{
  "num_hidden_layers": 9,
  "hidden_size": 160,
  "num_attention_heads": 5,
  "num_key_value_heads": 5,
  "head_dim": 32,
  "intermediate_size": 640,
  "vocab_size": 3928,
  "hidden_act": "tanh_gelu",
  "norm": "layernorm",
  "norm_place": "pre",
  "norm_eps": 1e-06,
  "positions": "rope",
  "rope_theta": 10000.0,
  "rope_fraction": 0.75,
  "qk_norm": false,
  "attn_scale": 0.177,
  "bias": "none",
  "tie_word_embeddings": false,
  "parallel_block": true,
  "init": "normal",
  "init_std_qkv": 0.0751,
  "init_std_o": 0.0,
  "init_std_up": 0.0751,
  "init_std_down": 0.0,
  "optimizer": "cautious_adamw",
  "learning_rate": 0.00185,
  "beta1": 0.9,
  "beta2": 0.95,
  "weight_decay": 0.11,
  "lr_head": 0.0089,
  "max_grad_norm": 0.5,
  "warmup_steps": 276,
  "schedule": "wsd",
  "decay_fraction": 0.736,
  "decay_shape": "linear",
  "final_lr_fraction": 0.0,
  "batch_tokens": 32768,
  "max_seq_len": 1024,
  "doc_mask": true,
  "train_tokens": 155500000,
  "max_steps": 4746,
  "dataset": "wikipedia_en"
}
MLP neurons of a small language model. Each row is named by its layer, matrix (up: input weights; down: output weights) and neuron, and shows model dimensions 32-159. Each number is 500 + 25 x the weight over its row's rms, rounded and kept within 0 to 999. Numbers have three digits each.
After each neuron's rows, "fires after" lists the tokens most often just before its 100 highest values on Wikipedia text that the model never trained on.

L3.up278:464484500534492509479491523532504553489527511531448464518501533494491452512496490515505498502492517499543478502525509472524545526494471553512511489503470471474528535514521486483481500474525529513474535518483458517490536497511447550488458483521504524495493455514528461476505491470492503465549513506428495493499536497523520503524477524522505489522529502446497492471464489504482559506504
L3.down278:454542499483482483479496470485491508492526528479486503510499536517500492476520537552508453497457465490514508536516529504520489518481516539487492520509487502511453456493464536483528531502490455516497480512461517499456448506498496496476497508539530524509538500510518488499459527536516506472496493503490476474518516522505543456526477551487483508483488479514515521496539495497507508487488
fires after: ".\n\n", " |", "==\n\n", " |\n\n", "|"

L3.up437:491504472461504493502488526487512522505490494507463481491528440526538471512510473508471514544567458492517482482524498490481504545515477559490551509506522507542453479509494493509499540480492486531549524521476503502464521510505472491500481526477477469517517535483514491489478500487509525501493522498460546556503533488512513493489483489519509476526520498471529480536472474485470509503549
L3.down437:510480523481522494554522491488468466520523498543501499480511491489457528508510521464471548511532493474546507507483537465518489521465467469523513479482427511488476512519487531521484509467508457465493470511532502483469490502486491532516470532518506462530477468528485476484542495487475489521494489468512508477534512521476505511510467482521502520487506513519536415469518494533491478516498
fires after: ".\n\n", "==\n", ".", " ==\n", " ===\n", "\n\n"

L3.up67:462492510499543549466541479538516507515538491497523500464486533494497485481530496466491539482471526495480461553478552492460471491505466505492511450518489491497529490498462492501506491485504550463541559512494545498480499516496514509543472496501511496512516485526486461486492498515561490494473499498482539529469498461533470474521527496492492480486483502457497547497527485510523516462483
L3.down67:493470486484497468530527462530529520542486446505476526441501532500493512559476515491503526496484493528494464480485506530509484492526482528476533496526514501420492534465487525473530517517504499525495454470449480534481486516522532503482489512531495440511506542457482494480523475517505515492521511521482496480478466513483490508472496500475488505482491534488497511523471529455496516498494
fires after: " in", " the", " of", " to", " St", " at"

L4.up612:509521525502530555475500542494478498491480532473453475462502551513520492484473470533525517505498511533481490543494500501474495504467516478484499489462485518498526508510505481560488533466496492463492544497492525543470470500517478464517517479464478513479521543529488490504479502495498500531507480506512440484522514517490477451494502427506523483534524488505482508488514537510526454495491
L4.down612:505496528515485524484531523523500512460500472479497488489529526502543499522506496479519485490541478479530500490461503495481475468470495474471499555508478521500526582533483491564543524522513511475472518459517511479513518480482478473512522497532478495518485497464484508459475493530500485503515491501439464483475457505511502510442483541493498484478452483503532527528534530500479522497491
fires after: " ", " c", ",", " with", " of"

L3.up430:514474519527564490487539511506472506549512550526469477497492507449524512457475482472497505548460495510492518527488467501502534525475497488560519512507446472479501500476503472475485489444532514477520500491523482515494537484453493500499493525496455488515527526488509519503461513491495537545506498539510505545498515487480490443488479502497491506468508521500457507511513506524531518458446
L3.down430:459521462482543533516501451519500486510522495482491547494485533494484471504503457496495505539501489480472513500528518503477485524502519484500544478495494459513468495463505502445494532511518552517491489530515505499512521487500467554485517486489541531521508521486503527465492483496445529472522558474512475494496567507492462472517519440492509492549502456493491504470509552489522499491541
fires after: ".", " that", ",", " where", " \"", " is"

L3.up5:482513519492480528482507469497491507519546482461505542514504540452477490491502465533549520506494504488518519505482524471519503525509478503476510516507499494481510502479461499498490527476457525549553501512483502521508540487488494465481510497506522515542471520555516477527523463472485511421509475511488510515497518484461484489504486514514523464520463518446481553512521524489554508458526
L3.down5:482473506471472457483491538472492491507487509542480524487488503447480526500526514482534531485530466561511473460490540510500529454499514492492521507517487476464467524528531506520504487490562491515531477482533521526519523447496527503502522484493503516538485495523482528517525528507477513475476481494515470440503502493481487508497480476495509525590506477479498524495474514512505495526516
fires after: " the", " The", " a", " of"

L4.up561:473475496487509509474543499480485509532517463494497508528459497468509495482501470505557504498472481518475529474432467481522510519524481543494520503481509489464518529535509438477497516481476486514496478524457574504497488491430510507502482532541475461472515506507501518481499515506525504539499479515496512499460506496466529530506473486527530529517509481514488451529526492518473523473482
L4.down561:470496500495519475496497511513510514497539529512521469507513495484486523483512455450478566511513458490487523457516513509549473519495505538472499488528561512573534514509478494539471492502502536475468479553470486469504495499501504490504496468477488504472527474478496453495477475522475474468471505515494515497461474524494481493473488515508489461498499517512490518507503516519498511505522
fires after: " ", ")", ",", " is", " directed"

L3.up215:474494484525492474453498526550548506504554527474478507488478454459523530473500449526510525544522509526460512506495503500518502470510442506515516514493459453492465499543516510480517489503482466516521526539480496486485496494524455529494492507529455493546511544469532494532463508509455474476513484530491511534533520482523487504504489474477483456457505437507512467497488518514472516459508
L3.down215:482485511497485528564482471479478493492504476501482516523483487516520529497487513474456479507462469517482510476512515507525513485480527524449497528526527528522509496490454518517499489492517506516505495508488528505515483497486558494454484508537523487528462505509485508488476473485528559498461469504467494497469483471509500489492509556545565481484519510489515478484484485499479455565502
fires after: "==", ".", "|", ".\n\n", " "

L3.up186:488508491515513548502519548493541517505540480518507525506521513436517495505490533503485525478482478524485478479527512456468538511468507501515486488534516467527501496502554481498471473486482508489516527480487538538485519488458519514497451506541514520474457563526486471514500535526460537476493488449484470502493474489539467473513506471513496452496519530485502521488555566478540492508492
L3.down186:490473517523483527521497512457513494490493503462510456461526541558470529530488472491499513507523454504482486466472506518466516497473460532500510497503496502559503510471484503488490494456504534495486509494500531503501476506466539495517516466509488490493523527478464552545511463501506517479492528528487423509516487509455481511519494480551534500524531475511515518449520528465522533519495
fires after: " In", " in", " S", " al", " by"

L4.up277:472509506484460496456505489494508527518505495491491494521487463472501486486506501543460530525510515497487520505514493483499534505569463515511519474479454490483494506527497526507445525462449511480490538473457514521501471543476492508485444532496509521522496505523489494500475512479510526497504480503490498481532487498532502454480511449508523507492516535514514527488531485507489423518476
L4.down277:469516482516463522499505518500531495435505508510538511501576524501483466501524485500473531492523488487494534516514505480504478438525475477504511469481512496507476526509460480492518554483413497481509546487490535519516463495465482483539493525441501522486510522519466508517531493475460472470488493505512473521485501523493493450503515486467540468475535481514509548499520557505532487470509
fires after: " ", " an", " a", " the"

L4.up473:509493520520490502464493493488494458485569487490504540470461544468523467501479497543508533510484498546512549462525535472477489504501517536478495494509458474518489485491509523486475515522458502500480531494482483491544529518497508461502491506495488468492499526513493500477503512491483468487521471492467486541487501468504500543498490470537559495501503503458473522504520505480551457482502
L4.down473:512472488508490549512466470472483488486483510489501531469493486511533499501472536509514485504477496573474494477488472525495471502468519502498510475523491464468512465497521493508528495478529482504504550467531503513548509459541502480540526491473494545505474526487531499530493521528477514525477502519513492502495498482487489497427577458525507506504472476499488490473517485524502488509504
fires after: " the", " The", " M", " ", " a", " al"

L3.up545:458480465515484507517513451512538508504553507494503497546451535512500513503500506520524543553468490490479549487463438530475520500486465495489528476467481464508509464503486515509470515509490538501530562523495506512500504493496462510473503519529468458519458543508513495508499509481530461494523489465487468516475480471508515485510503444496480494487505517468484514538520521482507557494465
L3.down545:484479558486494516470485502555506491510499500514520539518487535487464494497515461508506514500486474476530498459473462447537472524522494501494507496459525507510508472498486482526524499491501495475486512514514497515550513514480494528460515507520519504489478478501469477568504494490505559578522507498500484546521529496519504491492486526527515504498498524521483551487509471476495455506422
fires after: " the", " of", " in", " from", " at"

L4.up443:474469561495525526488506535495528511472533507476506530487461519464533520492485475483481514488465517471489528581475496536479498539503490527527475466498530506473488541499496464467496518522500490463505483499469508527513471511457502489489470542515520511517487531523543481484444516473463515519452513505488508522500501492491480545562499497525493490513526520498519462535513476508465492479493
L4.down443:468514534496500481506541518519524501478528533497466468455529519501510551484511468509456551491493499500496483502484491528478504497516490502462511485493470480537521506505513525514520507509526497508439492524476450489462535526457504523521512477480479508525520492492527520481502533507492507482531503558501503504488483492486523456455521493544419516532498510503453520526485497554491495526507
fires after: " is", " was", " as", ",", " acc"

L3.up478:493483514529466558509493491460514515491502512489421512461443521496518478493513465495482494492489529515463502486507497503487513469506534568536494515518493491508559506497525484499453556456503488528519555509486475498492471535469504500516499510489489504534503470522511518527489499508467500513496512502506469467512557523511493487496506541509536522541542470457494518530492485513496509506469
L3.down478:516521503502487467501491463517491529472522454471586472522522450470506483514476507474534464488514503489532498479476512529484470494526531447464509523502494455482489469481504513483515455511525534531504507480536543476488519478501505521448515484487482489507469495473500490495513503528521510463476473518499521507501497515495516485489487515453495487484481508534519454480499495506508508515482
fires after: " ", ",", " located"

L3.up134:487475513510509519479478546517516535509534484523476517508490556482502496494504485575499531512506532494471525500537550506469507495482507531512497521543475495529526500529523498475500500520472484484562471505481543476523565529466491489461463536522488457538516502486544495541463477522504497474527466490501509533460503477500496492487498454472505468509509471488496488456487487513501479457486
L3.down134:497491474512489543529509489495493498468502519498516484541457517518440463499493514536515542504528474517510502484493521504504505493497492554491541489491469483425522521527527483466462513486496508508504476526467516486472500466547507507519486509476493535496474504504501526507503522493445479494510515498497461511539508524467474458549531537465497536466511541472449501555489469484481495528489
fires after: " (", " \"", "G"

L3.up207:488494463555530498475500503498490515477525520510393496509501482510539520529508492504499517511479437490494527497515532503481514491495506500500546482557461475510512474534489503454490476489502493512505514519499486504488512518470460490504530492479499508493484480509526486514483508521465496512506469496493478552488517471516518502488456490538533475485500542494477519522473549518463512448489
L3.down207:485479510496496500496498477524492502489462473509523499509499511519454534512518471464486502501498518460505477506542472461465525457530516497447476541500488487496503446509474509545536531482507472486539484509551526483509501494493520486511506468527478504548472530492522501467537509505479432485521467514518514479513495484506531505514541533497483458461480472486501484518536488529511487495526
fires after: ".", "W", ".\n\n", " ==\n", ","

L3.up16:514486467521525500437484464511529551507488489503479503495490511491509483426505514521467533534511491508505525480479470455491539556487472485489509548464468478486486515520507520488486499484471463503485539482489498522468511504491497535513484531510510475465540499492489529544510479532478524534553509480498477531497499506541523481521477478494501543511519509479494507460522502476515469490467
L3.down16:510495508464472492474532496451497500498481491488563478506511505492493516518528471520505580494493534504485492498483489519500485474539495479485506517473456539487504498487501483503476542467502503486524548512486538497464465469518526532515496543464502502474509513492450519509469507491472487516507551521507467493532488548499524465486482507466504497504514509484449483485467470529512514542482
fires after: " the", " a", " is", " h", " The"

L3.up152:459491476492516512556522514497499483478492499492457550520482498498508496474525476536517513515491464451474481459492509514479527492547519530457532531477532493557504469472486476460479572476502497560476486578507516503515496496520490513489484495544498502477500521527532488512480508505482519538478479475492507545479497487518515504494479501498491507460521511495497475534496486454506542511555
L3.down152:472492547510547492497498533469503497512542500536522531493523505544524497486494463510512559516497501541485555483509497488493510497504510546496473485525502507495488508501552510529480526492513509500512511528494489522499488434499507504492503500500472494510501525501519508506511496494495484594499520489515501470478477462495508531446482511511490471507514508481490440490507464465526550476496
fires after: "20", "19", "18"

L4.up226:473498467515504510457472507534517536530522514477475518502506568485490501487480503487509487478481524485538513480508497513459497551500487524503521530514506459480509530510539461479496533502471512519491481501448492536469483500517506498506468512510514552493535525520508487473505485485486504473521504449446496557503527473544522485521473529525495476482522482516511506538485482498521480481483
L4.down226:448548520498500503469474500512504491497495528481550489487538501493492500516454510524557502526483497463519497511473491457464462483512497503519521511508506439480482446475489492485501497518500495498487489447499456530503513508468509539459474499516489543509539519497494500525447503489478478497519538531474427519492489514489527510525520523476513493507485466487549540518527501482494482472482
fires after: ".\n\n", " |\n\n", "\n\n"

L3.up480:471472480499527481531537451512445483500504492515488548500503515504465467487511526508498504492506504492462503509507454538459555452519511497512474488521545519527475488495502477513484495488488469493485531526459535503491460515516502505528466495518511480483467512494499506454502462470527498469528461511488491501517522477503503477534469466514519498459534474502524475524536505452491518531507
L3.down480:499461497519531491506472486514504520501545514541508522546517490520498505444458495496484554500529502523458523451496518506503545461479489524538481495564483505520512467512517520523501472500520493488536479543515531475501495505567485477466487493447515441506487491535511526474520510497460494519471494481444497504488532514484501509501487525464456483484474508521490506482464484515500527491542
fires after: "19", "17", " in", "18", "ole", " bel"

L3.up65:508505497563510532513495515499531509512505484496527518480483547504504514491454485521500505502529502520493549496518496504513510567473499512470493551459459497484517513495467593508472540459464503520494541518459477518458465481500503494461487502517512486496482501516513479518507530445500471478482507512507494475511528471525472523493499440506522515499514526495540494476501487502525479509489
L3.down65:478502480472522548511508503518493486462512487573479490475461463500475514528515460520445490484473541516541494510508501483469483458486528468520521460482483514529538483551533487515465556508539500528525500497516496460498471453521477498492496507496477496476574501493484478524507522484465487492548515459489528458472475523537493507510488500517498521503440479525510489468512480476509496476497
fires after: " the", " an", " The", " s", "oc"

L3.up84:466505525539489535438515479476526527511541509476473515516510485495520519538518492530475517492516485514519515497501528486515517493526480512518474465507525495485522523544497463464462484460518499441509531526478465518485515531521465508513459516529523457496460504494541525463499488507469526508512522519491478504546532496507490528568497504487508495477504497527451494482531485510540455474476
L3.down84:487476495473464472569561506490494538569479524511522475483495503479493502485471512502501492527463508500482531527468474503483532487502451502498468464472468546511473504484456518524535474538482500512499496480437535472524499531477494492500513451527492549518510473488526523474521498490512528483506484504470536488450485493505499494492496500486522498487527510525535502510480490499538497543518
fires after: " the", " a", " his", " The", "The"

L4.up575:480520493516497550500491502502516530526536518498483464487516522461489516501490436503515538507534450461510556490468495489462488495466474546537557476505512485483496480473491480476516500475464502507536531554482496487495548473517489477503501526502500486529485491510485498547476504475494500522550519532514493474488527498482466492486494496461499472500522503495538518493485502511518514462482
L4.down575:523487519502502519487484448466483469462479499494466513483503538433517509492452495528532510494491501478526510459509548472497457513502523531528479488523484527520514493492505507492479506528469465491537513496483499530511475476480526498471470495509523535489510498490536482510530471521518497516492478496525513489530542479506477544457507508468519477509575557489442518478525507489504499547466
fires after: ".", ".\n\n", "′", "G"

L4.up625:486524487526479485461512488505511535527522520520505507502521482473497476479511496527496517487479454503508527573463513467522502545527460510499521473485491497534487511544516476452449538492494519503463498476479490499469553541485515482512474524518494459534495473504512513483518523483508487457532498473512461492532521477499520527528497453507547512509557540459515488504505469474464458489502
L4.down625:472475503510516460521536491484448511500459464486559496498486486448533510487460493542466529455502503511479522512472527494541519506525525510523474517536461484494466534518453526464468540505484501507508485516487542475527487535575512515467477473506479519517539502445499543493483500485500487486494530508498518478461513487512569535537510507547514520512508517489521503497484475471475476471514
fires after: " the", " a", " an", " at"

L3.up400:497473491478540530472506546482544510459469494539461467527522492506551488495527493494498518549519419464469493496469465468521525504504472499515529508544460477490532524539491528468474512487494527532503524515505514472535526472493503492471494529462521488477497471523522484510447503526508517492491510509468514540515490507473507491491455510497496535503508475473515471505490496485495527487502
L3.down400:466488488514491503517511514496502479459468524517502513506499520504494540548481473477539494519493491487511474521533502510515494488492504509491541497506511419502512489524506513485496516485482474561496457518494517459479498494490509462566508507490508534504509489510532493518509526524534488523476473496521534492530534472498530467521518518543492507465535514467506488486519475522482483460503
fires after: ".", ",", "==\n"

L4.up297:456514459464496587475545488549521473512520478465487477473476542524518460492515489535494532462438514515489491508525521490495484492478525509478496481493514508518516536532518500458487541497488493506463527520453524492503480493474530467458502523460515502510496518479491480521499492504471487464506493561526469502464494494515520500479470494537514453510528500488459544527503514536494446478502
L4.down297:498442487474484465531474494512500500513526486521554544468478454477498518524526496500485547582504480489527504516483478515535466503497501488514556536521507507480500509512470512499527429522487505502522469484488520455539552493496516508514469506498502532527494485473506452494512452506536505464493515485471470466466510473536504495524520531471504496499499489511484488494531476489460516493513
fires after: " ", " |", " ("

L3.up28:469501491523517500474530491515511515512530487459489480511485474521470477501446520577502526510513505486478518491536476481480513500493458507525512477506477487498484499534493513488450497468464500508534516498500506506518501502473506506479488532529497473563551518517508520510507516517502535467543474498491486476515527483469516494571487490501492510473506506472486514483494529496519451499512
L3.down28:457494481561488497488509479497477512510579500473466456476518480529480478502486516549497540494460538487520524479485472509520500505515493508508466494484517483555473469509476505496506476473472486500524481525506510489505498486514521553503488533469534503527491529482506544537463492503474501503485483537495479521526517486503523480509474519453484521467518508479528508522525510494544478502501
fires after: " the", " a", " The", " his", " its", " an"

L3.up141:489513469496523495484498468495486576550534497516501490476466481471498491430486528529533493529524446467482543479477472511507505509511502478498545491531479510511494528542494507517488468467461518513459522501509534475467487475475512501507496504520500518441499449538535495527493489514507547504540515479539461475511527497519535505483492477548505504501517526500496536511525504475507496501477
L3.down141:455499468482502479456564484469530531457499515493489495488477493532504491494458486488463540443509516487520477513440503513480497512508451488539512530500504485492507488469492520453478500547519500458493483506507496531485513486507534507511524533488482478496500525456468467484525506486490494427492487495506469479512505531448514475497520496528479521502562522538458519524493552512514518515513
fires after: " the", " |", " new", " A", "F", " a"

L3.up282:510476506504520560496488491557467497532505450507491517455485538497507475457469485503511476542493532507434517485478467468471519478490500495526481495542445460483508457480515476513477492511505503519519489525527509482564530509483521516506495525477467487505528539522556512547506500508497482488533476507519508536500474528526481485475513535503506512486523513482510491541498525506521491467495
L3.down282:504513467572527491490532491518483535482558500480526488524523449468456453498480520482519498467477538495522521512499499523444495508519518506501503480503453469498506517478475500485504483509487521510528490483498482500541471514532499492510498514530507490529519524528480505479523485494481493514515482459506474501539535516474508460558461482483535528450527482498492477478484498476538446467508
fires after: " ", " (", "=="

L4.up116:439499469485530522450510538502512507534499517476483488492501519502516478523503494480517494503500536560439490474506522516496533487498499530477487494483497473460483461543459477484482496522471459494543454523481507509497479491454528509471516517534490490537488575505509553547500501527489497492537483496496453515479505491502508493525479470531538507491505489488546504541498534490510520503447
L4.down116:480506503484510471541475464514514547474502510547537525509475475512507490452515518482486501550514497495487476490508475511510482528485458518510492512534470453478519520489480527520585475465517498486482505477502505486510489513526532512445477474500455505482477485452521485493521491538549469491545506498503521472493508529533535488482482482530505478521542502451495472473516502504526498499506
fires after: " in", ",", " ", " In", " on", " from"

L3.up159:502515511539517502512536464534523533485537513495504552531452504485448483483479511525511522478542521496484534512503470525475522529485465496493481507479454495533496519534500527513503496480493479449535500513488513539484501508488459498501498500469468479528483520491542489512473463469485508471525513454497482526479503481520541485548528494493462480480493523511456555517515477489533530462478
L3.down159:498517525476500493509528472486478470472498521489454529522476504497516549457517483491499502484489508436513445484457498525488509488499538504496497511492491537508523503492519517497512460520447528500483525512522485482493512534525506550480480496505541502515479501460466499508508520492499514525554476506519516537513502487491462508513505567412442498492416503496513487535502504491502481522477
fires after: " the", " The", " a", "ish"

L4.up241:496532518520506489460514497513507520498492473482496531519475534459475475516490508540457549547455521516489527498533483517474502468497494522500544512510480489518504488521508495499479510478413526509490470525457520517514503518477505495516426531477489484462494505489528487491511507529497471529540507526473503543516496507488483522469510505519531529503504533503533470541508494457488482477530
L4.down241:547499478415518488512488494490491525507487490502473502521500467523507500502512498530479488532538495493498485475465491561552530532506481511456494476498515521477450478462521507496507485494492474518481523488488495508532501518517488480527526516514515569562482537478481542509494493531545511463516496505479473483487511533471501525489505492528476467484515517500485539475470508547460499530501
fires after: " ", " a", " the", " was"

L4.up495:480488494495487491499518465546494526464476526506491444497507503520472541472512450552537502478513476502477473483498484491496519518494441484496489506517446522527499518498487499521509492460448492526515489514499489451552511498521523482543475508514522528504530520519480517533475504525544532489507471517513497471544546485504520496525509471469518499475501497505530553486536533488517455519473
L4.down495:530521515500484494499501554521512546447478475547502479513480491494499459495493514488495436489490470444522525515517452491492516471489522485544517511475530479515515522501468508485572489515513499514499508466518493485501517494495497502465495498499525475486488497503542458507562481491525510506470450511522549512486471494538510492514454501531502508508515509481536516527507503536524475510475
fires after: "19", " the", "20", " "

L4.up63:490505487514501515495479509504529531515535481506441518513510527440502494505509472494502529555523484510460481506484520489481482536466517497529498484491496500484515532502514546487518479506472487536483530494471514548488558497469516459513487520483479496537509505500498475553463514494502535486445490532493512491521505477451495507474496523503493470464521490493496497499480467484526522431444
L4.down63:485523511459490517502515482479503494565476457521465508515483476458546461484480502500505501523479544503469500518508467483512493492481494543494513517508484468523487526513502509506460514495470497511492475545513505478518509527499491480481527529445505503490496485518486470473564516463485511467492484495572543474512460506512525498529512456498515513518492532505510524485422509474521542490511
fires after: ".", ".\n\n", "M", "S", " \"", " p"

L3.up301:471480499526528550490494501524499493499519521525435490483483540474551506513517455511507496527516409514510500523448510457522536488503496515488552501534446486524515529512499501490500511485483535488517515529481503492496530504467487499482480507471523495506504500500520486514470458480515504527491494527510511531489493498481470466479465498536534525523551514494504469521494518556464523462472
L3.down301:458490533510522524515478482474462506474449553528484535534489500514484498526498505461508450521450502482492465463510508516482466478486475526513514536529548486500527521459529479473514506493524485516466504488519484502484482515486520454472472479508509481476480498486516477503512485521517542492484489505493494480511518479494526499536529492484496516470545526468460529507498534474512538498454
fires after: ".", ".\n\n", ")."

L4.up326:501512524541513533490539496503518514526488499509503523539458484522486486509480499509528494492509522476477506498482469471441500546482470535496509490498481488508508494524496560458499535474502513454499505493445528507514437509492490533521490508491478494496484516506470515478489461468514504524492525468454494519489510492515500521524535450484515517511493471460484494528563494479507501465474
L4.down326:479561492518491511511487512504507529474445429505461487530471530527435506495466477523497525473482469484506515518476503500478473494513470486468515510483504513483526532484532492512504527493531515530484521469521524481511500524487557506546473491509507468502528486468480483572499531458499466493504462509503501480526526499491510540504515503467491559471470495503476518484496498461505502484478
fires after: " the", " of", " in", " a", " an", " al"

L4.up62:486496503525512516500491524544531528554464505469469525485461490496506464494480514472518494512479491443485514511512505475514510524497476483531517547451457489544536519512487488495514521520475559503491462507497500526500469548480536494495511514500507518527494530520488452505495449445523496430568526462505450518503485519543517523508478524508518496487511446516470463525508500498497503497498
L4.down62:464552456517476507498504501544465479477503473475495532491491537551539499501485538515507415489491507459513505492538503504548480499446491508500510496487469495502515506470517511505498494529491488528476483493486511503500480513541473500512447469502532506521488487517510497484491506491481503477498488457494503493450472510502535491474522539490538508483511513501500495538482483495515529497511
fires after: ".\n\n", "\n\n", " |\n\n", ").\n\n", ")\n\n", "\".\n\n"

L4.up37:499536490507474520498486509541514502483504491514509498472490478505494494517474489535501485539480502508492493485471504476481489514566470514490498531485471495531521522545503471521458531443460525537487550508448476492509470472475477500505483528480523518547553479510478501527510543511485496478548524488476498487544535460521517495523481447494507509526504437487462477514483516491506439482507
L4.down37:502523478514482497480518531484473465502481522469495485471530476541537492529569489485484547502527488480481518516534524457521504484472560502538534510508502530524500492482492491519509477524489518517515497499504527477520476508510477499501448496490510515438485489530478509465507466501506529519484522536545454494477532470518470485514492526486494519467455493496546507478480507513477489486484
fires after: " the", " a", " an", " The", "-", " "

L4.up279:512492496474513520512490488564508484490491518507502505506537510490506496519481458481468478468437526485489479495499507470439521494532513542549506527466488502482503520467509522560502520473501521522495507514446506502487522510487489542506435560471506494512492535503501519509486472488510474519518490565477488526498484476492520451521482489497521509499483491497492500576489525463554480518493
L4.down279:535477485479491499488522504488521528512499511464537531504482505482487509441530519479496502503505484502486493485494522477540522471465483511484498463561518531504479535524519523488466474496517494491477504496579510451496516502543463481538534449514543494476488508487494534507551499459485518490465497478489526519496476502501489518511488514473475464456532518478517480484467554574471512487513
fires after: " ", " the", " n", " south"

L4.up615:494493498512478521493498505509530472473517489491501505488502500504533505512474466538494512499491492512466508530516524508499488498439510499511464463497513498467498508503521514451520493519453469517456497531473508516461505496466563464497452535490506492527455507496531479535458532499476506507477562528496472532474502471497460495482447521536470460497487495496484510539499531481468509474474
L4.down615:533509478500514519525496520497511535512496467511475494486483475543519484511512486497497471513530506461485492485499493484538475468463489480448552520526493559466534498519469507488513509483508507512555554495481510498482486500465489516477527539501484523491514524527479493515546504525502455468492472451482476472494510492552500515475516495516494479534524495519496534485509510535440525500492
fires after: "\n", "S", "'\n", " (", ".\n\n", "|"

L3.up341:493497496483516515487492498523503493525525502536495481545519520486509501484463484514469565497498457518496565506494432494474504518519500513503461493487508530502508543494499530526460484469516462493516527507490456517480499497513452476530451505485520489460483529528513496503505505540542561513513480515507455488518537497489526545535496454525533513488540538489486532472513518506506503488450
L3.down341:437529509499499503508485494519530486504491520491485495489444524473511487517460492476532500491493506491490493480503538516462543487506502490490537510500461513533502494487495504520501530512514506482509516542476555489497546463477501476556451529502457509498527517517510487497487490556497536480472461477487529491517518476467542487497482481510504498478550518552494503506522534467495465491496
fires after: " the", " a", " The", " bel"

L3.up108:510518467537508504486539483509542534534486479472517448507524485497470513471559488485494555492496486471452522470467492468493552475508479507486511534465522501507534500528468522544463465492471522471513518516499548461450499482527449501496470508468519468488486533443505483485503503533533514485508531512503486521483480508509504499494506477513497544467524509498504512488580537484510509493468
L3.down108:488460528510501479466516546477492524492447500510469470488479508495526478527472550493501555486479534533531509521529495549479494515470518493462521478485482480487519506494479467468458548495513507519502481534474451492516510502466534510476535532565494480519532516516490492505460518499485508488455522510503518494493462507500467508445504483500465483474508476536510488506549502503458498482514
fires after: " the", " A", " an", ",", " d", " The"

L3.up432:496497492507524527484488546540472501504533530547471487474522495491536494489494483556514518474534426517487518518504451486510491543439522538527496478521489463508510485518523505478486500509491523516502545517471481499510511519546491493518497504497557441539479526487559503482485499495497502524531483570503514493518521517481521524490459509506536506489527513541530469521495490475503506495490
L3.down432:467503488531512544527530497488481435521485506496483489517506489547496542539515517461496490485493484500519462513525492504494521453483522472516493499506534497528516494519507517495529522473513478517465488479508505505457514501490472482500444493496460489438491460471488483530516448510521552554480496501521506487528510507477491543534484452472514473505542511475474492536535525548503484543496
fires after: ".", ".\n\n", "-", "==", "\n\n", " Bet"

L3.up426:516503518538501504494507444519514493526506484529476538516499469523501486470474533491521507476511436515498533512493513483475521519547496490526536519521523474530475501507493523496490524457460453487488535498508498524478524499485488482490499503484482506464485527521494514482519456451472491510504503438499461510477491489525461512574501422494543534518525515486531544492526526504520508451482
L3.down426:476498510460512466544507448508477489474469506468513508513477531515522491508509483472551545524483510525535542434520486464522500524501516477480506510485486510502492517474498526488508526505460543444538486532485551498506527539503515463510476477481466500486520498484513498469544495479508471454487514486517451537476511520526490508506484540495489519503501551486477498520506506500477489456528
fires after: " the", " an", " a", " The", " pat"

L4.up173:502519523517484498437505513512519516464520472489502530497490545455514486475491484522497546523501493514466497511475494496478475485513467489499496499505427499488539477518476445461489518520452491543525558474495505525528530515504489481504488488448494477540551502502514521538480518492459506502525494533481525517490516467486460492461514515506502450523512509499498519440516497551497472475478
L4.down173:525463468516537505512483515500503479471462470505511517509511503547471474499504536506501484486477466497482534482490503480509480484485455530473491445472575524524515515451487498537514528510490467475484535462456519501511506503464510518486525544513496515508517502514514463521527502470529514507518469505487518498448470517490490511534523464494483511466495489463493486468463548464524502476455
fires after: " (", "\n\n", "==", " G", " \"", ".\n\n"